Part of a small language model's weights.
Training: 370M tokens, 5651 steps.
MLP neurons of a small language model. Each row is named by its layer, matrix (down: output weights) and neuron, and shows model dimensions 192-319. Each number is 50 + 10 x the weight over its row's rms, rounded and kept within 0 to 99.
After each neuron's rows, "fires before" lists the tokens most often just after its 100 highest values on Wikipedia text that the model never trained on.

L7.down974:34 32 59 55 53 69 61 38 54 61 57 46 43 41 41 63 48 48 61 36 35 44 48 66 56 54 58 57 56 53 55 53 60 45 54 49 58 53 41 48 58 61 52 45 62 54 56 53 35 65 66 57 44 59 31 58 40 37 49 34 42 33 37 54 55 44 57 51 46 48 58 37 65 55 47 51 52 50 35 46 52 37 54 44 67 57 38 58 48 33 42 66 48 56 70 65 48 43 57 52 39 59 42 41 51 80 60 68 62 57 58 58 43 56 56 58 49 59 41 47 66 37 58 47 44 36 42 44
fires before: ":", "–", ","

L9.down206:61 67 53 45 44 45 52 54 47 55 47 53 57 58 31 36 56 75 47 65 50 47 50 42 35 40 64 38 52 56 57 68 38 54 55 47 47 53 52 46 33 58 40 51 71 44 54 36 54 50 40 34 60 51 36 57 48 51 42 49 47 57 20 53 53 51 43 53 61 50 43 47 55 44 52 36 43 47 38 52 52 43 54 58 51 67 49 37 53 30 57 60 39 41 51 34 59 57 34 38 44 35 56 57 59 56 57 36 45 51 55 68 61 47 59 58 53 48 53 41 59 58 43 57 64 62 47 67
fires before: "ed", "ing", "s"

L7.down1024:49 44 61 61 59 48 67 50 51 50 46 52 53 51 40 53 33 60 64 46 45 51 60 31 48 38 35 72 50 43 27 67 71 69 44 59 51 55 47 59 50 57 50 44 67 49 62 50 53 62 35 60 43 64 63 45 57 53 53 69 35 41 55 63 57 53 46 47 38 50 64 44 34 48 58 38 47 55 38 46 46 49 38 45 56 38 69 57 50 44 54 36 59 55 33 49 38 52 69 60 43 34 42 47 56 44 36 46 43 55 43 54 42 38 34 59 62 52 40 57 66 56 59 49 74 58 47 47
fires before: "4", "2", "7", "9", "0"

L7.down553:61 42 50 30 47 57 66 53 56 63 55 43 47 55 60 54 63 67 34 43 53 48 28 51 41 47 39 55 63 38 50 49 49 59 42 61 51 67 64 34 54 63 45 48 44 64 63 53 60 52 60 48 50 41 63 57 51 35 45 42 51 45 52 38 53 44 59 47 44 69 46 32 65 46 58 39 48 62 50 44 65 30 46 46 64 42 58 40 57 60 42 45 42 49 75 67 41 43 57 45 38 53 50 44 71 58 49 55 52 53 70 55 44 54 34 66 42 59 47 44 57 46 39 56 59 51 45 66
fires before: " ", ":", " June"

L9.down506:35 38 54 49 52 48 28 68 47 58 50 62 53 45 41 56 42 57 44 54 43 47 34 32 41 54 41 59 33 37 50 42 52 41 52 53 33 43 42 54 39 43 42 32 52 46 25 67 47 49 47 41 63 39 50 41 42 28 48 35 53 68 39 35 55 67 50 49 42 44 40 45 41 50 41 48 32 61 57 31 62 54 50 47 50 50 58 61 57 60 51 29 53 36 56 50 45 60 68 25 40 46 53 43 51 42 48 67 61 38 46 60 51 60 50 50 47 52 59 61 33 40 54 44 35 58 55 44
fires before: "0", "4", "7", "5", "6", "2"

L9.down273:76 55 48 40 43 63 37 51 46 39 54 42 37 56 45 62 52 43 48 55 36 68 39 52 53 53 58 48 47 62 48 59 58 49 67 46 47 59 54 47 53 50 48 49 63 26 40 32 50 46 50 49 45 66 42 67 62 54 62 51 44 45 56 55 50 60 50 45 51 40 48 63 54 44 40 56 45 57 39 37 58 60 55 48 28 19 49 68 37 61 31 38 54 46 43 54 36 63 47 46 52 55 42 38 49 46 65 68 44 46 65 46 58 46 49 43 32 55 62 69 49 46 62 57 55 43 33 52
fires before: " of", ",", " and"

L9.down66:56 60 56 57 44 37 56 51 52 42 54 40 39 62 42 60 56 72 41 54 52 45 44 34 45 57 57 39 39 47 49 58 67 56 44 43 46 45 64 47 46 56 58 63 65 39 34 61 60 52 29 44 54 41 56 58 59 54 55 51 52 55 57 34 54 62 38 69 51 45 66 45 60 44 64 49 46 18 36 48 49 52 31 60 46 59 57 60 59 44 29 72 41 46 39 57 54 47 50 47 61 44 36 33 40 42 69 53 38 71 46 42 67 50 32 51 46 41 47 56 53 65 58 43 28 59 54 57
fires before: ")", ")\n", " |", " |\n", "):", ","

L7.down1137:44 43 50 46 48 54 46 51 52 64 36 37 55 53 53 66 39 46 46 63 40 45 32 49 44 45 45 63 44 64 55 58 49 52 40 54 68 56 54 71 57 57 50 42 59 44 33 57 42 48 52 50 46 33 39 47 37 43 54 55 51 46 43 51 76 48 47 57 44 47 56 62 48 61 63 51 63 57 55 62 43 49 48 62 61 40 37 39 52 43 35 48 41 65 48 42 53 49 53 62 60 42 54 40 34 40 57 45 40 58 56 48 50 60 61 37 65 55 39 54 47 67 53 31 37 56 47 52
fires before: " |", " ", " in", "1", "2"

L7.down93:56 36 59 45 50 48 53 59 51 67 54 54 48 55 33 64 49 51 28 50 54 47 63 52 61 40 60 63 58 47 48 68 47 68 40 53 56 55 68 49 53 49 42 29 46 50 47 59 63 38 57 60 78 55 43 52 47 53 45 42 63 53 42 58 44 56 34 30 63 58 60 48 63 50 48 45 53 36 60 47 34 60 52 38 52 51 50 46 61 44 54 42 67 61 36 52 57 49 43 65 43 47 53 50 58 63 55 42 62 56 54 31 56 37 44 46 52 29 46 51 34 37 41 30 63 50 44 58
fires before: " ", "port", ",", "y", "born"

L9.down850:55 49 48 34 53 33 38 58 38 46 51 55 51 49 60 45 68 58 37 66 62 40 39 46 50 69 57 33 56 54 67 49 56 38 31 38 58 58 24 48 58 38 35 60 45 57 44 36 36 40 37 63 40 41 34 54 48 51 55 59 57 36 48 74 46 30 54 56 40 59 53 48 53 76 47 51 61 52 30 54 53 49 43 51 41 52 49 66 53 59 49 56 49 58 56 53 52 37 67 45 49 47 48 52 63 39 56 38 47 52 44 47 39 63 54 52 49 58 38 61 41 49 42 32 49 45 55 72
fires before: "-"

L7.down146:44 38 58 42 40 59 52 50 44 66 51 45 58 60 30 46 48 62 41 54 45 60 42 55 42 45 52 68 51 44 40 40 60 41 52 53 50 57 50 43 51 53 49 62 47 65 35 54 44 53 59 58 71 54 65 42 40 40 53 38 47 42 40 58 52 58 41 46 65 55 50 38 41 66 46 67 60 49 68 55 49 64 51 40 51 48 60 43 45 47 43 47 56 47 45 48 60 54 62 49 40 61 46 47 31 72 60 36 49 44 59 50 48 26 60 36 38 59 65 63 65 36 62 37 37 46 57 57
fires before: " |", "–", "-"

L9.down1198:52 44 41 46 41 46 55 73 46 55 54 40 59 56 44 42 66 57 53 66 60 50 65 46 62 60 52 38 60 32 52 48 57 38 31 31 42 41 47 43 55 45 52 57 53 61 47 48 63 45 61 61 45 34 45 47 50 49 52 35 44 47 42 54 48 35 27 48 66 60 70 42 47 67 61 45 63 55 37 50 47 60 43 66 43 66 42 47 57 38 33 54 39 42 57 51 53 52 39 48 52 54 49 38 26 45 52 41 53 38 50 53 58 36 83 52 34 58 45 59 68 58 45 44 43 35 52 66
fires before: "-"

L9.down128:60 51 38 46 49 44 49 63 53 65 47 60 52 38 46 58 45 49 47 41 69 29 51 45 61 65 48 48 48 51 47 58 49 44 35 60 44 39 61 66 45 46 59 46 45 34 50 38 61 67 47 54 49 48 38 61 40 37 50 33 52 53 47 56 59 60 55 61 48 46 45 49 37 36 23 30 39 41 48 64 42 58 54 46 45 45 49 56 51 56 49 53 38 71 36 41 62 54 38 49 55 65 44 33 52 42 71 54 30 61 52 35 64 58 29 42 41 50 63 67 52 58 47 50 48 58 61 46
fires before: " |", " (", ")", ",", " of"

L7.down1081:53 64 46 54 31 38 50 38 41 58 35 45 45 35 59 62 55 53 57 45 47 54 44 63 55 52 34 31 48 60 39 48 51 63 46 43 63 33 77 76 46 52 53 60 41 58 42 49 57 39 57 50 40 47 52 63 41 48 61 36 59 51 43 68 56 34 45 40 54 42 42 68 50 62 55 42 41 44 28 45 61 49 43 37 55 45 32 40 46 43 52 37 31 39 43 49 49 63 46 53 45 66 62 49 75 45 43 62 43 55 40 47 54 51 44 60 56 54 52 33 63 54 55 51 38 54 61 41
fires before: " of", " to"

L7.down1502:62 51 45 44 45 57 56 56 49 63 46 41 57 53 33 51 59 47 65 62 45 47 59 63 67 68 52 60 44 48 53 63 39 65 50 38 34 48 25 50 45 64 45 57 52 56 50 52 63 54 50 60 29 55 44 43 53 36 37 37 59 39 57 63 60 40 45 43 57 52 54 40 54 61 57 36 53 46 40 39 61 50 46 81 43 60 63 58 44 40 41 48 54 46 65 45 48 59 35 41 59 56 56 49 27 64 38 58 39 56 32 48 49 56 55 58 34 78 50 69 37 52 50 36 48 36 42 57
fires before: "-", "|"

L3.down1186:60 36 50 41 39 67 53 64 44 52 32 48 45 58 47 70 61 65 52 59 40 46 63 52 51 44 63 62 40 34 54 39 48 49 48 47 43 63 42 53 54 62 44 49 42 59 51 45 61 55 41 70 45 36 32 63 66 57 35 63 55 41 49 52 48 53 45 39 51 56 49 41 68 48 55 51 53 55 33 60 57 62 46 75 42 71 54 45 37 46 51 50 23 59 48 60 52 57 53 55 66 57 47 41 46 32 51 55 30 43 43 53 50 53 55 63 45 55 50 66 54 58 58 37 48 47 50 64
fires before: "-"

L7.down369:56 64 50 54 29 40 36 62 40 54 47 61 55 44 10 60 43 62 62 42 59 48 39 57 60 48 65 41 48 59 50 57 42 43 44 38 72 51 51 37 52 31 57 45 58 44 56 59 53 47 55 49 36 55 47 83 50 33 50 56 33 33 48 57 54 50 56 53 53 41 66 28 47 54 49 44 47 58 45 27 31 64 52 53 52 37 54 47 43 62 41 63 44 38 55 40 47 32 47 51 52 59 37 30 74 46 72 55 46 60 40 62 49 54 61 64 50 46 52 54 45 52 54 47 48 56 62 64
fires before: " |", " (", "\n", ",", " #"

L9.down398:29 52 53 44 49 26 45 69 39 60 47 55 36 44 45 48 35 41 44 26 41 47 69 39 32 25 72 45 62 40 66 31 48 60 57 52 39 51 46 50 54 27 47 57 53 50 46 42 54 42 48 35 65 51 66 50 46 56 76 38 60 58 45 56 50 53 42 41 67 45 61 52 18 55 25 46 56 46 59 40 51 63 43 53 48 51 57 67 47 55 38 26 53 58 55 50 57 48 47 52 52 40 40 54 44 42 38 34 55 51 59 28 55 66 50 62 44 48 46 41 50 42 47 58 59 58 45 50
fires before: " ", " of", ","

L3.down403:55 50 51 46 67 56 44 50 45 59 57 59 52 54 46 54 47 54 59 43 44 70 37 45 57 65 60 70 53 59 45 63 73 74 45 40 51 40 53 28 52 59 36 47 68 31 55 51 48 43 46 71 58 51 48 38 38 53 38 40 49 45 36 47 71 69 42 42 45 58 35 57 55 62 55 56 48 31 52 42 51 38 62 50 60 35 55 62 35 43 38 48 68 60 40 59 59 46 40 54 55 31 38 43 45 58 50 43 56 48 70 52 41 46 38 43 62 52 41 54 48 42 25 46 46 56 54 52
fires before: " ", "7", "8"

L7.down1037:64 48 63 51 41 58 52 47 50 49 54 46 45 44 46 51 50 64 62 43 58 36 50 68 59 56 72 49 32 57 54 65 72 59 42 53 38 52 50 58 59 57 47 46 42 33 48 55 46 56 27 58 38 58 35 52 56 45 57 37 50 37 67 42 66 54 46 60 60 57 51 47 39 48 54 45 46 42 42 31 67 54 78 50 32 57 55 60 54 64 55 34 41 56 55 46 51 49 53 55 49 42 46 47 42 48 43 64 55 44 32 51 67 55 53 62 55 20 52 39 51 50 53 46 44 35 55 73
fires before: " ", " the", " |", " his"

L3.down17:55 42 44 54 40 44 47 56 63 40 58 54 41 41 51 45 54 45 53 59 56 37 53 44 56 77 55 55 58 57 62 52 44 42 53 54 60 59 56 71 54 37 69 51 67 46 43 44 35 58 32 48 43 62 57 50 54 65 53 57 52 24 52 43 72 49 41 59 67 47 64 19 47 66 34 41 61 47 53 37 40 21 51 58 57 42 63 54 40 58 49 46 65 54 64 53 51 57 50 43 57 48 41 29 44 48 44 59 66 37 46 49 52 63 59 63 54 56 61 60 53 59 51 45 51 54 65 64
fires before: "|", "s", "|---|---|\n", " |", "|---|---|---|---"

L7.down1325:61 55 37 59 61 59 54 48 54 53 33 49 60 41 40 40 39 53 66 52 43 49 41 51 58 48 41 50 55 59 59 39 56 46 51 34 43 57 56 51 54 42 52 48 58 30 45 42 60 45 56 32 23 45 46 65 65 43 60 41 64 65 46 44 39 50 59 60 37 61 54 35 50 49 45 33 47 55 38 39 60 49 40 43 55 60 45 56 42 48 40 48 45 49 41 49 41 45 39 67 51 39 27 41 44 55 44 58 54 48 52 39 62 41 47 55 43 49 56 56 55 54 60 59 60 56 59 45
fires before: ",", ".", " in", " when", " and", ".\n\n"

L7.down1262:48 36 59 47 76 62 52 63 43 31 61 59 43 58 44 35 43 45 59 54 49 54 46 49 60 39 50 42 46 62 34 37 61 82 54 51 48 38 48 61 66 35 48 51 53 47 51 72 35 53 50 42 44 40 62 57 48 43 56 42 56 45 40 49 45 54 68 54 37 70 56 33 54 33 44 53 44 45 35 53 57 63 40 50 38 37 34 59 50 55 67 48 39 58 40 33 59 57 43 47 51 45 52 60 59 53 48 42 47 60 59 40 44 55 45 40 45 15 49 23 49 47 42 26 67 47 44 50
fires before: " ", "aper", "1", " |"

L9.down718:51 41 42 41 61 39 46 57 42 45 45 60 60 56 41 53 57 59 45 63 54 52 53 42 47 38 71 54 59 45 65 38 55 53 45 42 34 55 48 35 57 40 44 56 78 74 45 39 35 51 63 37 66 41 64 62 55 52 51 55 54 48 52 51 58 53 52 55 45 55 43 41 64 47 46 48 38 44 63 44 63 43 53 49 37 60 36 34 49 45 48 50 60 40 60 57 49 56 58 37 37 53 69 50 52 61 55 55 38 56 54 53 66 40 39 49 85 56 37 47 54 52 21 49 69 48 58 70
fires before: "er", "ing", "ers", "ed", "en"

L7.down1297:51 40 48 41 35 56 46 52 53 51 60 41 47 47 35 44 41 39 46 55 70 35 52 56 53 47 43 42 55 35 61 57 49 62 52 55 41 71 39 39 65 49 53 45 58 53 29 20 75 40 39 50 41 39 45 51 45 50 45 52 29 58 63 36 49 62 52 64 45 59 65 52 47 51 47 56 52 51 53 51 64 41 37 48 45 52 46 68 56 49 47 55 43 53 66 63 60 49 53 45 37 45 48 49 59 51 56 64 43 50 42 43 46 55 37 43 39 49 37 47 57 52 38 51 45 50 59 76
fires before: " ", " |", ",", "\n"

L9.down182:57 48 68 37 47 37 49 51 42 64 54 48 61 35 48 65 42 50 63 52 26 45 46 51 55 46 48 61 46 66 55 62 63 46 45 47 49 64 60 40 55 32 47 38 50 42 50 50 49 51 71 33 51 66 44 47 53 39 52 65 51 51 44 49 48 39 57 39 51 62 72 52 55 51 41 38 33 57 47 30 67 50 61 45 40 54 48 56 50 51 59 26 36 60 34 36 50 54 57 52 62 49 59 34 39 45 52 61 43 54 45 38 54 56 48 40 51 38 72 53 55 50 64 50 63 52 42 39
fires before: " with", ",", " to", " of", " between", " in"

L7.down1406:59 50 50 40 50 50 50 38 55 35 49 48 47 68 51 41 58 53 55 36 56 48 52 26 45 66 41 43 50 48 31 68 48 45 58 60 45 43 46 46 54 49 68 55 35 57 58 57 60 55 50 40 55 42 48 55 53 63 72 47 37 35 53 46 46 47 60 23 37 67 51 65 49 55 58 50 47 38 60 40 53 47 60 37 65 60 51 55 38 60 50 68 62 49 41 65 47 64 60 62 45 46 44 50 59 49 34 53 53 36 44 28 50 45 37 49 31 33 48 34 50 42 41 70 48 51 54 50
fires before: " to", " with", ":", " in", " by", ","

L9.down1130:59 48 60 51 44 47 50 37 49 57 61 54 40 35 41 58 58 59 40 55 65 64 38 56 53 58 35 36 48 55 44 44 55 39 55 45 47 40 40 44 47 41 47 52 49 52 59 47 32 38 50 37 51 59 43 71 53 46 68 61 72 37 32 46 44 52 50 49 59 47 53 60 55 68 34 52 42 33 41 74 60 46 43 38 65 61 46 46 68 62 43 53 50 26 56 47 53 50 66 51 42 58 56 51 54 47 68 47 43 53 65 59 58 29 59 44 45 41 34 53 50 63 54 35 45 51 39 48
fires before: " ", "uz"

L9.down1142:62 58 45 54 54 69 44 52 41 40 53 37 55 48 51 51 36 32 63 49 47 54 43 58 51 64 70 50 39 47 48 42 45 45 53 41 45 48 48 46 37 58 54 41 45 35 37 50 39 39 39 66 66 49 45 37 49 34 42 52 44 42 67 52 55 63 47 40 36 49 43 28 48 74 34 55 57 48 62 45 50 48 53 41 37 61 52 70 58 55 51 45 62 56 53 42 47 53 59 38 59 45 60 53 33 41 48 45 62 64 65 40 60 51 38 43 65 42 68 57 34 45 58 54 38 35 62 39
fires before: "0", "1", "2", "5", "6"

L3.down980:75 44 59 43 41 40 47 46 60 53 44 42 53 60 22 41 64 64 52 48 63 55 36 47 56 61 60 63 54 70 78 37 69 39 57 44 55 66 45 40 46 49 39 53 53 51 49 46 75 43 55 53 40 44 48 49 57 41 35 40 48 40 70 58 68 68 50 61 64 51 47 56 46 59 48 41 64 47 44 54 53 46 43 45 42 64 63 66 45 71 42 40 60 59 54 39 38 43 45 45 51 65 58 55 52 44 58 57 33 51 61 50 50 37 43 51 60 46 47 57 41 48 36 64 43 46 48 53
fires before: " He", " The", " It", " In", " She", " On"

L9.down268:53 50 46 35 30 53 49 38 67 62 40 49 48 49 64 67 41 38 59 36 50 47 45 55 39 39 63 51 55 57 53 51 45 28 54 53 45 51 40 53 61 53 53 33 55 59 41 46 59 53 58 50 55 44 42 57 61 67 72 52 55 58 45 55 57 51 54 37 59 56 59 43 63 61 36 35 55 41 47 51 52 59 49 42 49 37 46 63 41 51 56 49 57 37 46 44 49 47 65 42 50 54 38 70 65 46 49 58 38 74 52 37 68 52 52 52 55 38 70 53 55 64 44 54 59 56 46 74
fires before: " with", " to", " by", " as", " in", " for"

L7.down1186:49 47 60 46 63 56 52 42 45 44 45 37 39 69 44 44 31 56 54 46 60 53 70 55 77 50 75 43 58 50 50 47 51 61 61 52 50 51 73 55 73 59 28 47 48 44 53 39 35 45 55 60 65 38 46 46 65 48 43 51 50 42 59 35 49 52 45 48 47 38 38 41 41 63 47 63 59 55 40 55 52 36 65 53 50 28 64 69 33 63 43 50 45 62 47 57 57 43 40 57 51 32 36 33 49 36 50 59 48 47 63 42 68 49 42 54 46 57 50 61 26 25 38 45 50 54 62 47
fires before: " ", ":"

L9.down1353:55 43 37 47 70 48 37 66 38 59 45 36 49 57 44 59 46 54 40 39 43 55 35 44 69 59 53 42 47 65 46 60 52 65 46 43 44 54 41 37 44 46 38 46 39 46 58 52 53 36 54 45 55 48 46 53 57 49 48 58 63 42 39 44 33 36 57 31 34 50 42 73 38 44 44 40 32 48 51 56 50 60 66 38 48 59 56 50 57 43 50 55 66 56 44 56 35 44 41 34 65 58 57 59 47 54 55 51 53 50 53 58 56 55 52 54 54 45 51 53 33 33 50 38 46 46 46 46
fires before: " ", ":", " of", " II", " I"

L7.down710:26 42 46 40 60 40 63 51 44 66 51 48 58 54 53 37 33 55 41 35 55 50 55 52 65 32 57 56 55 61 38 44 51 64 77 64 44 48 29 50 69 41 55 37 61 44 27 54 45 53 46 38 48 44 50 38 48 35 58 54 43 58 54 45 46 73 35 36 32 51 55 37 39 52 53 48 54 37 45 40 37 65 63 54 56 43 45 53 59 46 42 58 68 60 49 41 33 49 41 38 49 45 46 50 54 39 56 65 63 47 63 58 56 54 43 35 57 42 41 50 61 53 47 56 50 52 55 58
fires before: " ", " |", ":", ".", " of"

L9.down432:46 41 44 56 16 50 58 59 46 28 53 68 53 51 57 57 38 75 50 66 36 47 22 41 58 60 55 55 37 51 55 60 39 48 44 41 57 50 55 56 53 46 58 58 59 49 41 58 66 63 47 72 60 32 47 56 48 63 41 46 59 39 39 33 57 52 50 60 48 48 65 36 49 53 41 47 34 53 33 43 52 59 45 66 71 48 58 55 42 69 50 45 33 53 39 41 35 45 50 51 55 45 67 32 39 55 57 52 40 49 68 52 43 47 52 49 48 62 62 54 44 40 50 49 43 53 52 61
fires before: " |"

L7.down751:49 47 62 50 61 61 73 47 56 32 40 47 73 60 65 42 48 35 42 57 47 59 63 46 53 39 54 77 53 48 64 55 38 42 47 38 61 41 27 57 51 50 42 68 51 49 49 37 34 46 61 60 41 56 51 43 54 51 54 39 52 48 48 72 67 48 40 52 43 54 69 51 53 92 50 45 64 46 62 43 54 49 62 54 61 60 47 59 44 30 45 39 53 52 60 61 48 56 51 47 52 34 41 28 48 55 50 43 51 42 39 35 57 51 66 53 43 69 49 54 55 63 42 59 41 42 61 68
fires before: "-", "|", "===", ":\n\n", "The"

L9.down75:54 47 40 42 33 40 51 75 46 40 34 55 44 39 48 63 49 47 60 56 51 58 49 60 40 44 39 54 68 45 76 59 44 59 48 52 66 74 42 65 58 25 60 44 64 50 51 42 40 53 52 39 48 41 40 60 48 43 35 42 48 43 49 70 54 44 45 49 46 44 37 27 48 50 48 52 36 47 44 47 61 58 45 65 55 51 59 45 39 66 28 36 47 62 42 53 55 46 49 53 54 37 50 42 58 38 67 51 48 46 52 31 36 44 41 63 42 41 62 52 41 34 64 54 40 59 36 39
fires before: " |\n", " |", "\n", " |\n\n", " games", ","

L7.down245:52 37 55 63 65 60 38 58 49 61 54 33 53 60 43 59 36 61 29 45 44 44 47 55 58 21 50 40 32 26 46 53 64 51 40 38 38 50 64 34 27 70 59 39 56 38 46 52 43 52 37 43 38 59 32 72 37 50 65 47 63 34 45 49 45 51 47 53 56 62 60 53 50 67 46 53 44 64 57 44 48 72 44 40 59 37 53 66 52 38 38 48 53 54 31 54 30 47 60 48 49 43 48 51 58 38 46 42 64 56 55 58 49 46 51 45 25 59 44 49 50 44 52 43 44 53 51 61
fires before: "0", "1", "2"

L3.down1480:53 51 40 54 34 35 52 47 44 67 47 66 58 50 27 45 34 59 64 55 57 67 44 43 60 68 37 37 65 59 75 37 53 28 49 38 41 37 53 52 54 30 47 72 34 53 51 43 61 52 50 45 33 71 45 57 57 45 32 50 41 36 52 44 43 52 38 60 52 58 55 51 43 46 41 51 34 40 60 47 43 46 35 55 53 62 62 63 47 70 44 41 53 57 53 55 47 60 34 44 46 52 55 55 54 42 65 51 17 66 31 49 54 43 55 48 72 51 50 61 36 65 52 54 55 67 47 51
fires before: " The", " In", " It", " He", " S", " During"

L9.down864:66 53 65 42 22 61 48 46 54 61 48 35 39 59 53 52 47 44 61 55 55 42 52 59 56 50 40 69 51 69 34 46 48 37 48 48 54 36 64 57 43 52 64 41 56 55 47 64 54 57 44 45 60 60 52 45 51 31 45 42 52 46 40 50 43 40 51 47 33 45 70 40 50 42 56 36 54 37 41 73 45 52 56 50 43 61 47 57 64 54 42 56 49 45 60 61 36 43 70 53 23 62 62 44 55 44 49 27 48 68 64 53 46 41 57 42 57 65 56 52 42 63 54 41 48 51 77 44
fires before: " ", " of", "0"

L7.down266:37 47 67 37 37 35 36 55 43 51 48 64 60 67 39 52 47 49 69 53 35 39 52 49 40 41 57 58 38 51 47 36 58 39 37 36 59 45 46 41 52 64 64 48 44 46 52 58 57 31 36 52 49 65 54 45 46 53 46 47 53 40 42 42 51 42 47 49 65 42 64 53 74 36 63 67 56 53 44 50 51 45 52 74 77 52 42 53 39 53 77 31 45 72 55 65 55 50 51 54 61 23 30 62 61 59 36 39 51 38 61 32 56 34 48 43 35 63 47 58 49 49 34 57 52 57 68 38
fires before: " the", " ", " his"

L2.down573:41 40 38 46 35 44 49 41 59 58 39 63 50 52 54 45 45 63 58 66 42 63 55 54 43 44 46 45 54 30 43 43 52 53 46 56 46 60 27 43 51 41 32 44 50 50 29 58 41 50 47 34 35 45 71 52 43 52 45 46 38 45 42 48 64 78 49 58 28 48 50 52 70 69 72 46 46 52 62 49 41 51 50 65 58 68 46 64 47 38 35 38 67 50 52 46 71 41 36 50 56 60 49 42 37 28 39 42 54 46 55 44 56 40 42 52 55 42 60 47 36 52 56 55 45 69 52 41
fires before: " ", " of", "a", ","

L7.down1025:30 42 45 51 36 36 31 20 59 48 46 50 49 49 51 54 62 53 53 51 55 51 56 32 57 52 50 36 42 55 53 57 57 39 55 53 51 50 55 48 50 46 63 45 60 31 57 52 71 47 49 61 60 65 49 55 50 38 57 72 57 33 34 42 52 57 63 54 43 53 79 62 53 54 55 35 49 38 60 62 58 33 56 44 60 50 51 48 35 66 56 45 48 50 41 72 47 37 34 60 49 58 47 50 58 40 48 44 52 31 49 50 47 60 40 42 22 46 50 42 47 47 45 55 78 48 45 50
fires before: ",", " most", " the"

L9.down380:58 43 44 41 60 53 63 44 34 41 55 65 74 32 63 64 44 64 56 63 44 67 50 41 54 64 50 45 38 28 50 68 50 61 57 63 38 37 35 50 41 54 41 44 65 45 35 26 52 47 49 62 53 33 63 42 57 50 38 59 53 53 51 50 35 60 52 60 39 61 60 58 37 36 55 56 45 44 22 37 44 44 54 60 44 52 35 63 59 48 52 46 52 52 54 43 41 46 41 49 56 56 51 42 46 41 52 44 36 63 48 37 58 50 51 41 56 53 48 43 42 54 56 29 45 61 54 67
fires before: " |", "."

L9.down1290:59 49 56 42 50 38 59 60 46 53 61 50 47 42 45 45 56 55 48 42 62 56 45 44 57 45 43 50 46 62 38 30 42 43 44 47 50 61 64 48 47 58 51 71 55 44 63 55 51 37 63 56 46 45 47 39 46 37 48 54 69 34 52 61 49 58 49 40 67 67 46 56 68 36 47 66 70 41 50 42 50 57 40 40 55 60 70 45 50 74 45 45 44 44 55 42 37 40 65 61 53 54 55 56 66 43 59 60 51 52 64 51 55 45 54 76 54 38 51 51 43 43 62 52 49 67 57 49
fires before: " The", " It"

L9.down717:54 59 43 54 46 50 36 36 37 55 49 49 67 53 50 43 56 53 36 51 71 52 67 57 38 56 55 44 49 44 35 51 50 57 56 45 42 53 49 56 57 46 40 72 45 49 37 43 63 66 54 45 30 56 44 38 32 51 47 72 47 60 33 41 32 51 37 48 28 53 44 46 61 39 58 51 43 41 27 53 46 31 69 49 49 49 46 50 66 43 17 56 46 73 35 51 50 55 55 44 56 48 31 43 51 40 45 48 46 47 61 54 18 31 60 38 55 45 42 57 50 73 59 35 55 51 52 53
fires before: "000", " ", " |", "el", "ent"

L7.down204:41 39 60 58 50 47 45 52 37 43 56 50 49 50 43 34 66 48 50 42 45 41 56 47 47 72 53 45 35 53 63 39 56 52 68 65 58 47 40 45 62 56 55 67 57 28 32 65 54 63 34 63 50 55 47 51 56 41 47 53 54 34 50 54 51 64 47 39 56 70 45 48 56 45 42 45 57 39 67 46 44 47 31 47 51 42 60 42 46 63 46 59 40 57 54 62 46 54 48 74 46 55 59 42 28 54 70 65 38 55 39 42 36 34 56 43 50 57 46 56 46 42 29 56 53 43 56 49
fires before: " place", " the", " over", " a", " comm"